MLP neurons of a small language model. Each row is named by its layer, matrix (gate and up: input weights; down: output weights) and neuron, and shows model dimensions 80-143. Each number is 200 + 20 x the weight over its row's rms, rounded and kept within 0 to 999. A neuron's up and down rows have the sign that makes its largest values positive.
After each neuron's rows, "fires after" lists the tokens most often just before its 100 highest values on Wikipedia text that the model never trained on; "fires before" lists the tokens most often just after its 100 highest values on Wikipedia text that the model never trained on. A number after a token or word is its count.

L6.gate749,211,224,207,183,202,176,208,204,233,193,187,215,195,192,230,213,202,162,197,188,252,202,200,194,219,222,221,189,187,230,203,198,182,197,187,215,190,188,163,231,215,203,189,197,226,210,175,201,233,211,218,197,187,219,189,230,190,163,169,186,194,193,198,181
L6.up749,177,214,170,182,225,214,159,211,198,209,162,221,183,181,182,179,198,200,186,163,181,199,225,222,172,204,198,195,199,204,195,210,203,194,162,235,177,172,202,212,238,181,182,215,178,199,191,176,185,207,175,179,210,196,181,161,178,196,176,181,210,204,207,170
L6.down749,194,210,172,189,161,183,186,204,181,212,189,191,209,219,178,197,210,198,181,206,236,185,197,212,172,193,202,189,182,232,213,179,208,245,223,195,176,191,249,206,202,244,160,228,212,180,165,199,218,211,205,194,226,222,223,165,206,234,154,174,217,201,183,199
fires after: "-" 39, "–" 9, ":" 5, "." 4
fires before: " |" 19, "-" 18, "]" 10, "." 5, "(" 4

L7.gate1056,169,198,231,189,180,173,219,179,152,218,186,195,189,195,204,167,209,198,223,199,211,193,201,181,241,231,188,189,194,170,232,254,208,225,207,202,188,203,209,185,220,212,208,194,197,200,225,193,220,223,199,233,192,219,197,243,174,212,163,218,200,210,194,228
L7.up1056,215,174,209,199,196,189,241,154,192,213,190,211,226,218,153,185,211,224,217,221,173,203,183,173,173,195,218,176,172,182,217,212,223,166,212,211,207,193,195,218,236,201,231,228,213,229,191,189,197,191,190,189,204,220,208,226,199,223,202,209,213,184,213,210
L7.down1056,213,207,250,181,188,211,225,228,190,217,190,176,195,207,185,204,251,201,223,205,226,203,218,201,219,215,212,192,213,192,170,196,220,223,234,199,197,189,197,186,199,246,211,197,191,197,216,206,189,236,205,230,185,217,150,175,192,207,187,164,179,205,218,204
fires after: " " 28, " |" 20, "and" 10, "%" 8, "ing" 8, "or" 4
fires before: " |" 24, "|" 11, " " 11, " C" 10, "ate" 10, "%" 6

L6.gate877,188,230,210,165,195,254,211,213,238,195,195,190,173,180,207,171,203,208,209,220,203,207,221,197,192,188,204,183,186,219,222,216,189,210,207,244,179,215,195,221,229,200,181,205,170,207,205,190,211,204,190,174,201,182,177,207,190,215,209,211,207,205,226,197
L6.up877,194,204,186,213,199,231,185,237,185,210,188,197,214,192,204,193,191,212,164,202,240,234,203,186,218,222,183,212,227,187,194,201,179,227,225,171,216,203,202,189,208,180,175,218,229,187,188,202,227,200,211,245,192,194,212,188,184,183,210,197,156,199,234,201
L6.down877,189,246,201,210,209,198,188,170,222,229,218,190,177,168,185,205,190,189,213,176,200,182,206,217,215,209,207,193,231,204,184,197,184,203,224,202,192,209,221,205,185,209,206,187,182,193,199,164,176,199,229,187,218,155,212,215,232,199,201,177,178,171,182,173
fires after: "." 47, "c" 10, "′" 9
fires before: " |" 30, "″" 11, ")" 10, ";" 6, "," 5

L7.gate61,250,172,227,197,204,200,196,227,204,179,206,228,240,228,219,220,182,220,188,226,192,206,193,202,207,163,182,200,227,207,200,209,196,205,177,189,182,227,201,197,220,209,191,201,222,198,215,199,210,204,205,222,195,179,219,189,201,207,205,160,233,229,155,186
L7.up61,215,191,229,222,199,224,187,181,212,202,240,236,239,240,206,173,203,234,199,206,218,173,162,188,214,201,222,201,228,191,211,212,189,169,198,178,245,204,170,214,220,210,171,184,201,182,182,206,210,205,176,197,224,212,185,200,207,238,201,215,169,211,209,178
L7.down61,188,172,197,181,201,198,178,204,202,193,210,191,211,223,222,189,210,198,208,188,214,214,169,195,214,198,182,211,215,182,233,173,223,193,201,206,170,207,197,183,247,212,185,211,204,176,211,178,185,206,181,179,224,178,195,197,191,195,198,186,185,226,185,180
fires after: "\n" 28, "|" 21, " 19" 10, "-" 8, "19" 7, " the" 5
fires before: " |" 20, ":" 15, "–" 9, " 1" 6, "-" 6

L7.gate1040,222,209,211,217,174,202,172,218,203,179,214,195,216,200,175,214,221,198,201,205,187,217,203,207,193,200,211,190,207,183,220,200,209,203,182,189,212,237,169,197,179,173,187,202,174,209,194,203,181,202,199,219,209,202,240,204,209,213,138,197,226,156,233,193
L7.up1040,203,186,201,199,219,223,202,206,203,220,217,222,207,197,185,168,197,202,187,210,186,215,196,192,191,192,223,198,191,191,194,191,235,203,168,163,222,248,185,196,217,218,198,186,261,238,197,237,162,188,213,191,198,197,206,142,177,191,191,216,206,215,205,204
L7.down1040,184,205,214,160,204,206,196,208,203,190,225,209,220,206,230,206,215,209,201,214,183,223,184,192,178,216,196,173,253,187,210,206,197,196,199,189,193,215,202,225,198,225,176,205,182,201,181,187,176,197,195,197,146,222,221,191,237,177,225,174,189,213,194,196
fires after: "te" 18, " Te" 18, "e" 10, " E" 4, " Com" 4
fires before: "le" 26, "lo" 10, "or" 5, "er" 4, "ri" 4, "te" 4

L6.gate659,194,189,221,171,188,193,184,179,217,190,188,181,223,199,259,186,183,189,215,179,193,202,210,201,215,185,215,180,212,211,217,227,174,215,181,229,179,217,239,213,197,199,196,188,177,199,196,197,197,186,171,206,177,194,162,206,224,176,204,174,216,216,172,206
L6.up659,230,203,243,193,158,192,197,225,188,171,209,198,214,206,225,187,196,207,238,145,191,195,198,213,204,199,209,177,204,226,225,207,180,198,189,200,237,201,182,205,197,187,224,191,192,194,207,196,212,196,213,216,186,218,220,208,212,209,210,163,204,157,196,186
L6.down659,241,194,201,186,202,204,200,202,209,217,209,178,210,197,183,204,187,178,203,233,220,170,205,176,198,172,209,166,225,196,222,209,199,217,193,180,189,207,208,214,204,186,220,196,178,167,202,207,213,166,207,230,220,195,187,186,227,216,187,212,205,176,209,183
fires after: " " 37, " 0" 7, " 1" 7, " 13" 4, " 2" 4
fires before: "\n" 32, " 0" 20, " " 10, " 1" 7, " 2" 6, " S" 4

L5.gate491,236,226,221,164,171,210,194,185,204,195,167,224,203,236,209,213,176,216,172,224,214,178,205,204,193,221,189,194,215,217,177,232,165,200,220,222,232,203,203,183,176,164,189,201,202,215,199,171,253,193,187,197,203,197,162,193,199,170,221,172,208,202,196,182
L5.up491,205,204,181,172,173,187,197,189,189,201,203,206,183,180,212,194,198,235,209,194,209,212,197,188,235,189,185,190,199,198,186,227,163,202,220,204,214,181,195,225,187,175,179,193,222,199,223,218,205,204,175,223,223,192,175,188,171,202,171,205,205,182,209,195
L5.down491,188,190,226,211,210,172,194,166,213,190,195,234,237,216,217,198,190,185,185,185,216,214,174,212,196,241,212,201,198,217,200,200,159,184,216,198,186,180,226,181,174,191,184,226,216,225,152,202,225,199,181,178,189,199,176,238,177,214,207,162,248,192,197,196
fires after: " |" 40, "." 14, " " 12
fires before: " |" 58, ")" 8, "." 6, "°" 5

L6.gate217,158,232,195,216,194,200,205,200,203,217,210,183,199,214,156,217,201,224,194,205,194,171,249,223,239,191,186,201,213,181,197,175,183,227,215,206,197,240,198,209,188,215,216,219,210,218,210,191,184,218,207,197,193,163,189,179,161,240,195,214,238,179,177,227
L6.up217,179,194,176,240,186,184,215,198,243,174,226,185,202,221,183,190,206,232,197,196,187,188,185,202,214,192,234,198,191,169,182,214,205,221,186,232,226,208,193,206,186,192,202,196,168,213,168,214,203,172,206,232,208,196,191,202,188,211,204,228,194,219,208,193
L6.down217,193,195,223,222,204,190,200,183,234,176,221,255,210,198,179,166,191,223,187,223,226,182,195,197,224,192,211,198,160,182,214,212,185,232,181,178,189,204,186,180,207,212,191,215,204,218,225,210,201,202,208,196,204,219,212,209,231,249,205,193,171,196,221,206
fires after: " =" 38, " |" 22
fires before: "\n" 54, "|" 24, "-" 20

L5.gate1032,208,221,179,179,192,225,194,234,210,187,200,221,199,181,210,211,208,180,201,203,212,158,188,192,203,189,161,187,225,216,174,195,175,229,184,243,203,191,180,199,221,188,203,212,205,225,197,199,207,210,180,197,178,225,190,230,199,190,199,201,273,173,203,207
L5.up1032,201,182,215,203,182,159,210,169,213,202,202,206,221,227,170,180,218,191,236,207,177,209,212,174,209,200,218,196,192,158,242,185,194,213,200,187,188,215,205,177,149,217,179,196,229,180,217,210,217,180,213,192,181,194,204,209,235,183,192,159,215,201,205,212
L5.down1032,206,163,184,212,229,195,177,214,221,188,171,192,190,210,171,176,194,209,193,205,177,217,188,221,197,195,206,206,179,206,168,200,199,190,219,211,170,199,170,196,170,197,188,174,186,201,192,156,188,223,215,252,210,201,201,202,177,182,194,182,195,211,210,179
fires after: " " 50, "%" 13, "s" 6, " |" 5, " 0" 4
fires before: " " 37, "\n" 26

L7.gate249,232,208,204,217,188,198,187,205,178,172,207,188,203,210,189,211,134,206,222,178,167,218,244,187,221,212,173,193,230,237,214,209,187,208,209,198,213,197,191,202,221,168,225,174,226,215,230,214,217,233,202,177,150,197,223,192,217,195,226,206,222,173,217,213
L7.up249,183,168,195,170,217,213,233,186,205,186,222,217,239,242,212,183,238,201,214,202,179,211,217,214,175,194,206,220,224,189,213,173,218,163,212,192,176,213,225,176,204,229,220,172,193,224,194,208,218,175,196,204,175,217,172,199,216,195,164,229,196,200,187,180
L7.down249,205,210,165,188,214,177,222,218,219,223,216,195,163,185,185,180,222,198,215,203,191,192,187,203,203,161,201,218,196,192,198,216,214,185,214,228,207,239,189,201,231,186,196,186,190,208,194,171,207,215,225,196,144,188,218,214,225,225,224,214,208,200,198,183
fires after: " |" 41, " " 14, " C" 12, "|" 6, " U" 5, " No" 4
fires before: " |" 25, " C" 11, "and" 10, "id" 9, "\n" 8

L6.gate370,200,208,221,216,193,198,191,169,202,190,186,189,169,194,186,232,184,213,171,187,181,190,240,191,171,223,225,181,222,187,212,219,167,207,247,183,206,194,221,199,208,197,175,201,187,200,177,186,210,200,216,151,171,152,188,215,202,210,170,168,190,206,186,188
L6.up370,204,168,243,199,180,190,202,209,206,207,206,210,224,221,231,189,199,206,201,185,198,162,178,174,192,221,215,209,204,196,187,180,212,212,204,235,188,207,185,209,196,198,178,218,177,186,172,219,187,200,140,214,201,217,206,217,194,212,223,247,212,191,224,212
L6.down370,215,190,166,191,167,190,202,192,209,205,177,190,203,171,182,211,199,201,168,164,154,180,195,208,180,184,175,196,197,199,202,191,195,181,177,232,240,197,224,189,182,225,237,192,185,181,183,204,210,197,189,196,253,210,224,185,197,190,217,157,179,180,189,227
fires after: "." 82, " |" 7
fires before: " |" 54, "." 10, "%" 9

L7.gate460,216,212,169,199,225,194,212,186,243,185,218,214,232,239,213,200,190,219,235,228,189,177,222,226,192,205,217,189,233,216,217,197,207,194,239,196,203,208,203,211,230,150,205,190,169,192,166,202,219,174,187,215,204,209,175,190,224,221,208,199,238,176,230,184
L7.up460,204,182,208,204,195,195,224,203,195,167,195,213,188,191,222,228,232,192,201,204,230,179,221,191,209,197,223,203,191,160,205,184,184,201,220,223,192,211,180,183,201,215,180,191,216,205,195,238,221,169,187,229,173,242,222,229,206,199,195,209,213,192,178,193
L7.down460,191,225,176,151,182,200,203,220,150,219,168,209,222,175,214,176,211,157,201,201,200,183,176,207,206,188,202,199,215,202,207,166,194,219,208,160,193,213,233,208,220,199,153,227,177,212,192,165,199,191,200,199,254,249,209,181,183,181,211,179,193,190,183,215
fires after: "---|---|---|---|" 29, "\n" 25, "|" 14, "-" 10, " on" 6, "|---|---|" 5
fires before: "|" 28, "-" 24, "---|---|---|---|" 11, " |" 8, " 1" 5, " " 4

L6.gate284,187,194,175,192,236,205,167,206,167,179,194,205,229,175,199,200,208,198,211,204,232,208,230,202,216,212,180,180,216,228,172,207,173,197,250,213,219,207,218,166,210,206,218,181,244,191,239,183,225,202,181,220,200,164,199,172,179,215,209,185,211,193,209,217
L6.up284,167,179,194,198,224,238,198,193,180,192,217,182,183,181,184,196,182,191,214,226,186,211,233,155,193,185,206,194,212,183,166,240,207,201,220,190,239,209,234,190,239,223,200,194,203,200,233,183,213,202,182,244,193,186,215,200,199,180,183,215,212,178,187,180
L6.down284,174,210,193,188,201,232,195,211,195,246,214,188,196,200,192,175,195,200,185,246,198,213,195,191,208,231,226,201,191,182,177,195,236,180,216,170,227,211,168,232,193,217,196,216,190,198,172,249,194,200,182,224,181,175,169,232,174,180,183,199,195,197,201,212
fires after: "\n" 73, " |" 26
fires before: "|" 31, "==" 27, "===" 10, "•" 4

L6.gate1145,205,188,209,236,173,217,210,250,184,192,181,193,218,206,202,222,198,189,190,217,211,178,188,169,219,222,216,203,182,183,181,190,209,235,179,192,182,225,186,203,214,191,188,171,215,198,166,233,197,237,213,160,175,177,249,217,203,189,233,184,203,206,202,198
L6.up1145,218,220,206,209,200,178,245,219,220,216,212,218,202,245,185,215,216,222,210,208,198,189,155,211,191,203,198,223,202,203,168,210,175,209,196,192,185,209,210,199,217,182,229,195,195,186,196,195,176,221,202,220,212,206,200,186,181,172,212,184,221,222,203,169
L6.down1145,214,214,193,196,210,225,195,226,196,177,201,210,179,219,198,191,208,202,193,183,217,178,223,183,170,203,206,215,198,213,208,191,217,207,191,182,157,196,219,217,171,220,208,209,214,233,222,173,211,227,226,204,183,185,192,170,218,221,168,215,192,211,218,195
fires after: "s" 28, "ography" 7, "History" 7, "tion" 5, "ia" 4
fires before: "\n" 99

L6.gate949,188,217,205,229,170,231,166,246,182,235,230,198,213,196,174,174,218,221,196,204,214,174,223,206,208,186,228,208,206,187,170,183,214,193,158,213,169,225,187,200,187,190,184,178,225,209,223,229,189,225,221,198,223,213,195,203,178,229,220,227,211,192,206,205
L6.up949,195,209,197,193,206,238,187,197,217,211,206,210,214,201,216,157,170,213,217,180,206,231,192,202,175,181,187,193,223,198,202,195,229,201,193,225,202,205,191,219,199,223,162,223,250,180,201,206,204,216,161,214,215,191,215,220,174,193,215,214,190,222,205,211
L6.down949,245,192,206,195,243,187,189,181,186,198,200,218,182,206,198,165,222,205,195,193,172,227,163,196,207,203,193,197,194,231,215,199,209,230,219,199,244,169,196,214,199,206,198,220,207,189,187,197,203,198,202,221,153,188,190,205,215,204,197,216,230,180,181,201
fires after: "." 53, "\n" 14
fires before: "\n" 50, "ed" 5

L7.gate119,232,182,228,191,160,187,186,185,183,185,225,199,216,218,203,220,198,197,193,258,195,189,209,184,196,231,179,171,211,175,215,214,200,180,187,181,209,192,208,207,227,196,216,202,212,185,169,239,235,162,207,189,169,199,198,202,164,203,203,233,245,210,206,216
L7.up119,187,185,221,171,201,192,164,224,198,196,179,211,206,237,238,212,198,203,204,208,201,183,192,217,167,235,195,189,194,178,156,198,174,201,182,189,199,202,194,232,179,171,193,181,210,204,230,211,202,182,175,224,213,210,188,237,190,187,207,204,209,183,203,208
L7.down119,199,202,207,195,215,179,233,220,220,181,179,211,187,201,196,196,209,215,198,200,221,212,198,164,209,159,206,212,191,236,178,163,238,184,180,181,192,245,190,219,189,205,203,201,221,220,184,184,195,206,217,207,205,249,196,216,204,199,239,173,205,211,257,175
fires after: " |" 32, " C" 9, " V" 8, "ot" 6
fires before: " |" 26, "id" 9, "es" 8, "ot" 8, "ate" 5

L6.gate626,203,206,183,210,195,206,204,230,205,206,200,215,202,225,198,201,181,220,243,192,199,207,189,186,232,206,158,196,206,212,181,214,168,224,181,185,183,198,220,174,203,187,237,208,231,223,150,192,199,202,189,207,159,217,208,204,184,268,202,210,211,174,183,206
L6.up626,186,163,238,228,212,202,223,211,225,141,202,206,170,231,222,218,190,175,190,199,217,171,231,237,185,198,219,195,201,178,208,216,204,176,195,195,225,189,243,215,187,196,187,165,194,208,206,152,183,180,196,219,154,223,199,196,194,188,168,222,211,191,227,194
L6.down626,222,212,194,209,175,228,198,192,213,248,205,196,250,181,204,216,139,193,184,211,190,199,210,220,223,204,201,199,196,185,210,180,166,180,203,210,183,198,190,191,189,225,180,175,165,182,148,198,225,231,229,195,211,206,196,179,185,214,185,239,188,228,179,206
fires after: " |" 55, "," 29, ";" 6
fires before: " |" 46, ";" 6, " the" 5, " " 4, "|" 4

L5.gate408,222,191,181,212,179,194,226,217,209,192,209,218,243,214,179,203,229,201,215,171,163,167,175,182,223,206,156,148,216,206,216,245,190,205,217,188,182,179,183,220,205,180,162,181,201,227,189,198,205,195,203,173,147,186,223,201,185,242,210,210,201,222,213,195
L5.up408,189,167,185,202,170,214,268,177,188,201,197,234,187,198,214,195,185,183,209,176,188,175,189,185,188,184,190,188,213,173,215,183,216,181,204,182,213,232,210,201,208,222,198,244,207,224,214,199,198,204,206,188,196,224,233,204,195,179,183,248,210,204,157,188
L5.down408,224,186,216,177,233,211,187,203,164,206,207,154,202,196,228,211,164,151,185,204,175,207,217,216,174,185,198,211,193,203,188,209,173,168,239,221,198,228,184,220,209,205,226,213,220,211,192,186,185,208,197,216,198,207,182,215,209,185,220,224,205,169,208,203
fires after: " |" 43, " " 8, "f" 4, "rm" 4, " +" 4
fires before: " |" 24, ":" 12, "." 8, "\\" 6, "d" 4, "00" 4

L7.gate362,203,196,227,233,211,172,177,222,171,221,183,220,224,202,205,229,194,223,199,194,171,201,228,181,188,198,214,178,164,224,204,198,204,189,199,194,184,184,195,207,220,198,203,159,228,182,203,191,189,189,228,195,237,201,196,199,203,233,203,198,224,194,192,199
L7.up362,171,204,195,147,204,210,204,202,212,202,177,201,206,214,201,218,184,189,218,179,215,200,185,198,233,186,174,196,188,215,196,186,191,218,184,192,222,226,223,182,207,205,196,201,222,248,218,210,189,197,192,207,183,195,213,184,198,217,174,197,217,197,230,187
L7.down362,179,204,187,210,181,192,213,218,202,225,202,209,187,170,222,211,176,170,228,194,144,205,185,207,182,179,195,211,208,234,245,208,199,189,179,205,204,221,194,182,159,206,220,209,220,220,190,218,167,162,192,210,206,177,196,187,193,220,189,199,171,180,218,221
fires after: "==" 42, "===" 29, "\n" 20, " ==" 9
fires before: "\n" 24, "The" 16, "A" 5, "H" 5, "-" 5

L7.gate700,173,182,214,203,208,194,217,217,231,169,201,209,201,209,193,238,186,179,194,186,206,188,180,192,228,201,211,188,178,231,189,207,198,200,161,190,200,213,215,187,203,192,199,210,217,222,184,171,190,200,242,164,164,206,229,203,193,206,215,192,236,179,196,195
L7.up700,186,200,228,202,216,157,188,193,205,208,220,237,182,203,184,199,193,209,270,183,172,201,184,229,173,224,219,170,217,224,215,219,193,200,202,181,190,180,235,238,219,210,203,216,176,210,215,218,228,214,211,181,210,198,199,266,211,198,212,161,175,168,200,195
L7.down700,206,198,191,174,190,203,233,205,167,213,178,170,214,174,177,200,181,207,170,185,174,216,220,217,192,210,212,230,173,192,224,219,189,176,194,247,225,202,216,213,208,169,219,221,170,213,219,202,208,227,194,197,205,213,222,216,211,186,209,220,179,204,199,224
fires after: " |" 49, "s" 11, " hold" 7, " vote" 7, " " 5
fires before: " |" 49, " " 31, "s" 4

L7.gate187,233,197,215,148,161,198,168,205,196,191,212,213,178,201,199,223,169,189,248,222,198,207,201,175,193,204,196,179,202,215,185,195,217,188,224,185,198,190,208,205,215,201,194,203,222,202,195,234,196,214,190,183,208,213,223,251,203,226,221,183,218,155,236,173
L7.up187,211,189,199,190,222,213,205,199,182,189,182,217,180,216,171,209,236,181,224,193,173,185,219,173,172,163,183,187,217,204,191,219,199,181,206,207,196,203,173,247,181,204,193,212,204,213,186,176,225,230,225,185,212,207,211,191,194,193,195,220,217,190,170,172
L7.down187,188,178,186,232,200,205,199,224,188,197,193,209,196,177,201,205,189,210,155,203,185,167,203,171,218,182,197,228,189,190,193,164,194,214,214,203,173,213,193,204,238,182,198,189,217,216,202,184,229,203,189,182,226,221,214,193,163,174,215,178,186,204,172,227
fires after: " |" 83, " " 16
fires before: " |" 63, "and" 11, " C" 10, " " 4

L7.gate1210,182,229,190,186,181,197,209,180,210,212,191,237,195,208,192,198,230,224,204,206,185,218,198,185,222,187,234,207,159,165,233,201,210,239,167,219,212,197,182,191,179,206,182,188,211,200,197,204,205,183,191,259,210,193,219,208,211,220,215,230,195,208,216,237
L7.up1210,199,176,204,190,180,234,201,199,187,204,225,204,161,196,177,238,209,154,206,206,216,197,203,213,196,170,200,198,186,226,199,163,197,215,202,220,186,175,195,179,214,240,182,208,217,223,230,204,173,190,173,186,177,196,201,208,174,191,176,224,209,183,177,177
L7.down1210,220,225,203,199,206,196,185,162,243,188,217,183,196,222,221,190,214,204,163,172,203,195,163,193,205,222,242,172,201,156,217,217,192,201,221,170,206,205,171,189,186,197,165,194,188,190,196,192,196,183,206,224,206,187,226,204,226,207,189,203,177,216,189,220
fires after: " |" 47, "." 26, "==" 5
fires before: "|" 42, "\n" 38, "-" 7

L5.gate257,211,246,230,196,226,174,219,162,189,193,210,197,218,233,200,207,188,193,190,195,199,211,218,185,206,193,217,210,202,215,228,189,182,204,198,216,175,185,215,221,216,223,195,206,251,201,194,205,186,187,174,233,217,142,211,203,201,202,225,198,222,206,183,212
L5.up257,191,205,180,228,222,176,183,198,256,218,213,184,205,181,163,177,177,184,183,207,219,190,210,170,231,231,214,196,193,222,222,182,240,233,195,209,184,202,151,223,199,189,193,194,183,180,215,155,201,226,231,233,208,208,164,180,185,210,191,235,221,220,232,196
L5.down257,203,237,193,185,208,215,184,190,226,187,229,176,178,230,202,207,207,210,192,198,222,221,208,190,211,167,184,208,219,173,199,223,214,226,215,242,172,233,186,212,200,225,237,237,265,208,197,177,206,176,222,191,214,212,217,211,203,222,202,221,180,168,203,192
fires after: "\n" 53, "." 22, "|" 10
fires before: "\n" 21, "==" 10, " |" 9, "The" 7, "In" 6, "===" 6

L6.gate276,195,198,237,193,190,190,181,187,202,189,206,207,211,202,206,196,200,206,222,221,153,219,188,211,191,223,197,205,173,188,188,221,214,206,162,212,203,182,217,199,182,155,197,181,180,202,162,193,236,197,193,187,204,184,230,223,209,208,200,190,203,191,221,194
L6.up276,205,173,238,170,191,177,228,212,176,187,211,218,164,193,209,226,210,181,204,168,223,179,199,229,203,173,187,197,230,187,161,216,175,195,188,229,201,206,193,211,176,208,213,207,214,201,222,200,188,225,220,183,214,242,182,216,199,191,198,159,219,169,196,189
L6.down276,192,209,224,215,209,207,200,182,242,212,187,197,198,221,175,197,191,230,214,190,213,230,176,196,205,220,263,207,197,222,224,154,185,172,199,195,217,227,209,170,203,190,190,187,186,191,203,213,195,191,226,226,169,218,196,218,206,189,175,207,179,243,226,189
fires after: " |" 23, "%" 15, "ate" 10, "es" 9, "s" 7
fires before: " " 27, "\n" 17, " |" 12, " V" 9, "%" 7, " P" 5

L7.gate628,175,177,245,163,160,200,205,200,171,217,191,207,234,188,210,220,211,218,214,203,172,197,225,207,200,221,187,152,227,168,207,236,181,213,203,215,217,179,223,217,242,190,183,202,235,200,179,194,243,188,159,221,174,204,196,219,190,191,184,228,234,211,215,198
L7.up628,194,167,207,180,195,252,211,202,224,214,195,212,185,216,229,182,215,233,206,172,207,217,183,248,176,216,198,215,214,220,187,193,180,207,184,185,207,229,179,231,193,231,201,203,219,171,185,210,218,208,194,212,231,233,194,222,207,209,209,203,235,209,217,210
L7.down628,179,189,212,153,204,205,200,212,205,201,178,236,179,211,218,168,166,216,195,174,253,200,220,187,198,186,231,245,222,241,221,207,241,202,186,195,222,186,205,182,207,183,198,211,174,216,224,182,213,218,222,200,160,236,200,177,189,187,226,206,204,175,198,203
fires after: " |" 31, " " 21, "±" 6, ";" 5
fires before: " |" 24, "%" 16, "|" 9, "s" 5, "f" 4

L6.gate216,214,242,203,198,228,244,219,198,233,195,183,194,215,156,171,177,171,165,183,172,197,152,217,153,202,219,175,178,209,213,224,191,192,231,194,209,155,210,165,221,198,189,184,222,201,212,232,186,191,191,202,220,200,154,215,185,211,176,198,220,217,183,206,174
L6.up216,172,248,203,201,188,209,229,174,213,196,189,229,236,229,203,191,209,184,202,194,177,151,204,186,193,208,174,198,187,205,193,180,185,163,170,194,184,183,198,150,211,169,177,217,179,185,210,225,185,200,214,217,209,230,215,204,196,220,206,203,211,179,151,202
L6.down216,208,170,171,247,177,192,215,151,173,165,203,165,233,257,206,227,191,209,195,220,214,213,190,223,203,224,188,177,214,183,213,188,190,190,194,218,226,179,217,211,219,193,182,190,208,227,204,196,203,191,191,215,245,182,200,207,182,203,189,204,182,194,197,181
fires after: "." 91, "\n" 4
fires before: "\n" 89

L5.gate1020,179,196,184,188,205,187,215,229,189,207,204,180,198,179,171,191,176,153,202,169,192,163,198,198,209,192,188,174,230,189,206,193,198,194,182,227,228,222,166,203,227,216,178,208,197,189,215,204,214,201,178,220,178,187,208,229,193,220,186,205,192,204,179,182
L5.up1020,197,197,225,159,176,182,215,188,201,193,205,219,221,202,211,216,179,195,227,198,234,183,198,174,207,211,164,203,221,226,240,159,177,205,169,204,232,195,161,185,209,195,198,230,208,202,170,151,240,205,189,198,206,240,209,212,175,220,178,193,205,163,208,200
L5.down1020,215,162,174,185,188,193,201,204,195,180,217,170,201,168,171,200,178,209,208,216,233,203,180,187,216,216,215,199,179,213,215,206,239,193,202,217,198,214,240,223,208,248,205,209,238,192,239,189,209,189,178,209,179,204,213,194,177,203,191,221,181,204,244,211
fires after: "\n" 87
fires before: "==" 21, "=" 8, "In" 8, "-" 7, "The" 7, "===" 6

L7.gate382,186,180,210,191,193,192,217,238,175,219,215,179,198,181,189,226,206,198,193,207,218,199,213,184,189,189,198,206,236,244,183,192,196,207,230,201,246,210,213,220,191,233,221,225,234,200,228,188,196,215,208,171,194,211,213,205,182,201,174,178,211,205,182,172
L7.up382,230,188,203,235,204,154,209,200,205,176,201,193,212,202,196,213,208,171,213,194,198,206,192,233,204,233,165,179,203,202,197,198,174,181,191,204,215,213,210,232,192,201,206,219,183,181,199,190,173,188,209,178,220,152,192,173,176,214,212,169,197,169,185,172
L7.down382,204,195,205,204,212,180,201,209,195,224,181,223,170,196,207,202,201,192,160,204,203,181,212,180,208,192,208,197,207,208,219,180,215,212,238,210,177,187,151,176,201,184,227,215,225,238,236,192,206,217,214,186,207,224,218,179,179,189,207,183,222,253,226,161
fires after: " |" 52, ";" 18, " " 7, " 3" 6
fires before: " |" 42, ";" 21, " 2" 4, "." 4

L6.gate308,195,197,205,208,235,204,199,166,201,198,203,186,203,169,204,178,205,181,202,181,189,237,250,258,207,171,184,205,210,193,207,168,220,228,213,197,164,213,225,182,212,230,189,191,231,196,219,182,222,214,196,181,219,189,202,184,190,200,170,171,200,171,207,190
L6.up308,192,256,213,196,221,219,181,197,202,182,175,183,207,203,190,197,207,201,190,208,162,203,212,164,210,177,189,187,195,186,226,179,212,200,225,202,201,199,167,187,210,224,187,223,179,193,188,193,199,190,202,202,184,146,194,228,165,162,187,212,234,177,174,211
L6.down308,210,195,207,223,228,201,187,209,179,203,221,220,191,216,195,226,236,186,201,209,205,175,180,211,204,177,190,196,191,200,193,198,183,233,163,161,204,209,220,214,236,202,192,184,183,229,180,185,218,209,204,218,162,209,217,218,249,250,196,200,210,202,211,169
fires after: "." 57, "ec" 17, " de" 4
fires before: "\n" 51, "ive" 17, "y" 5, "ed" 4, "-" 4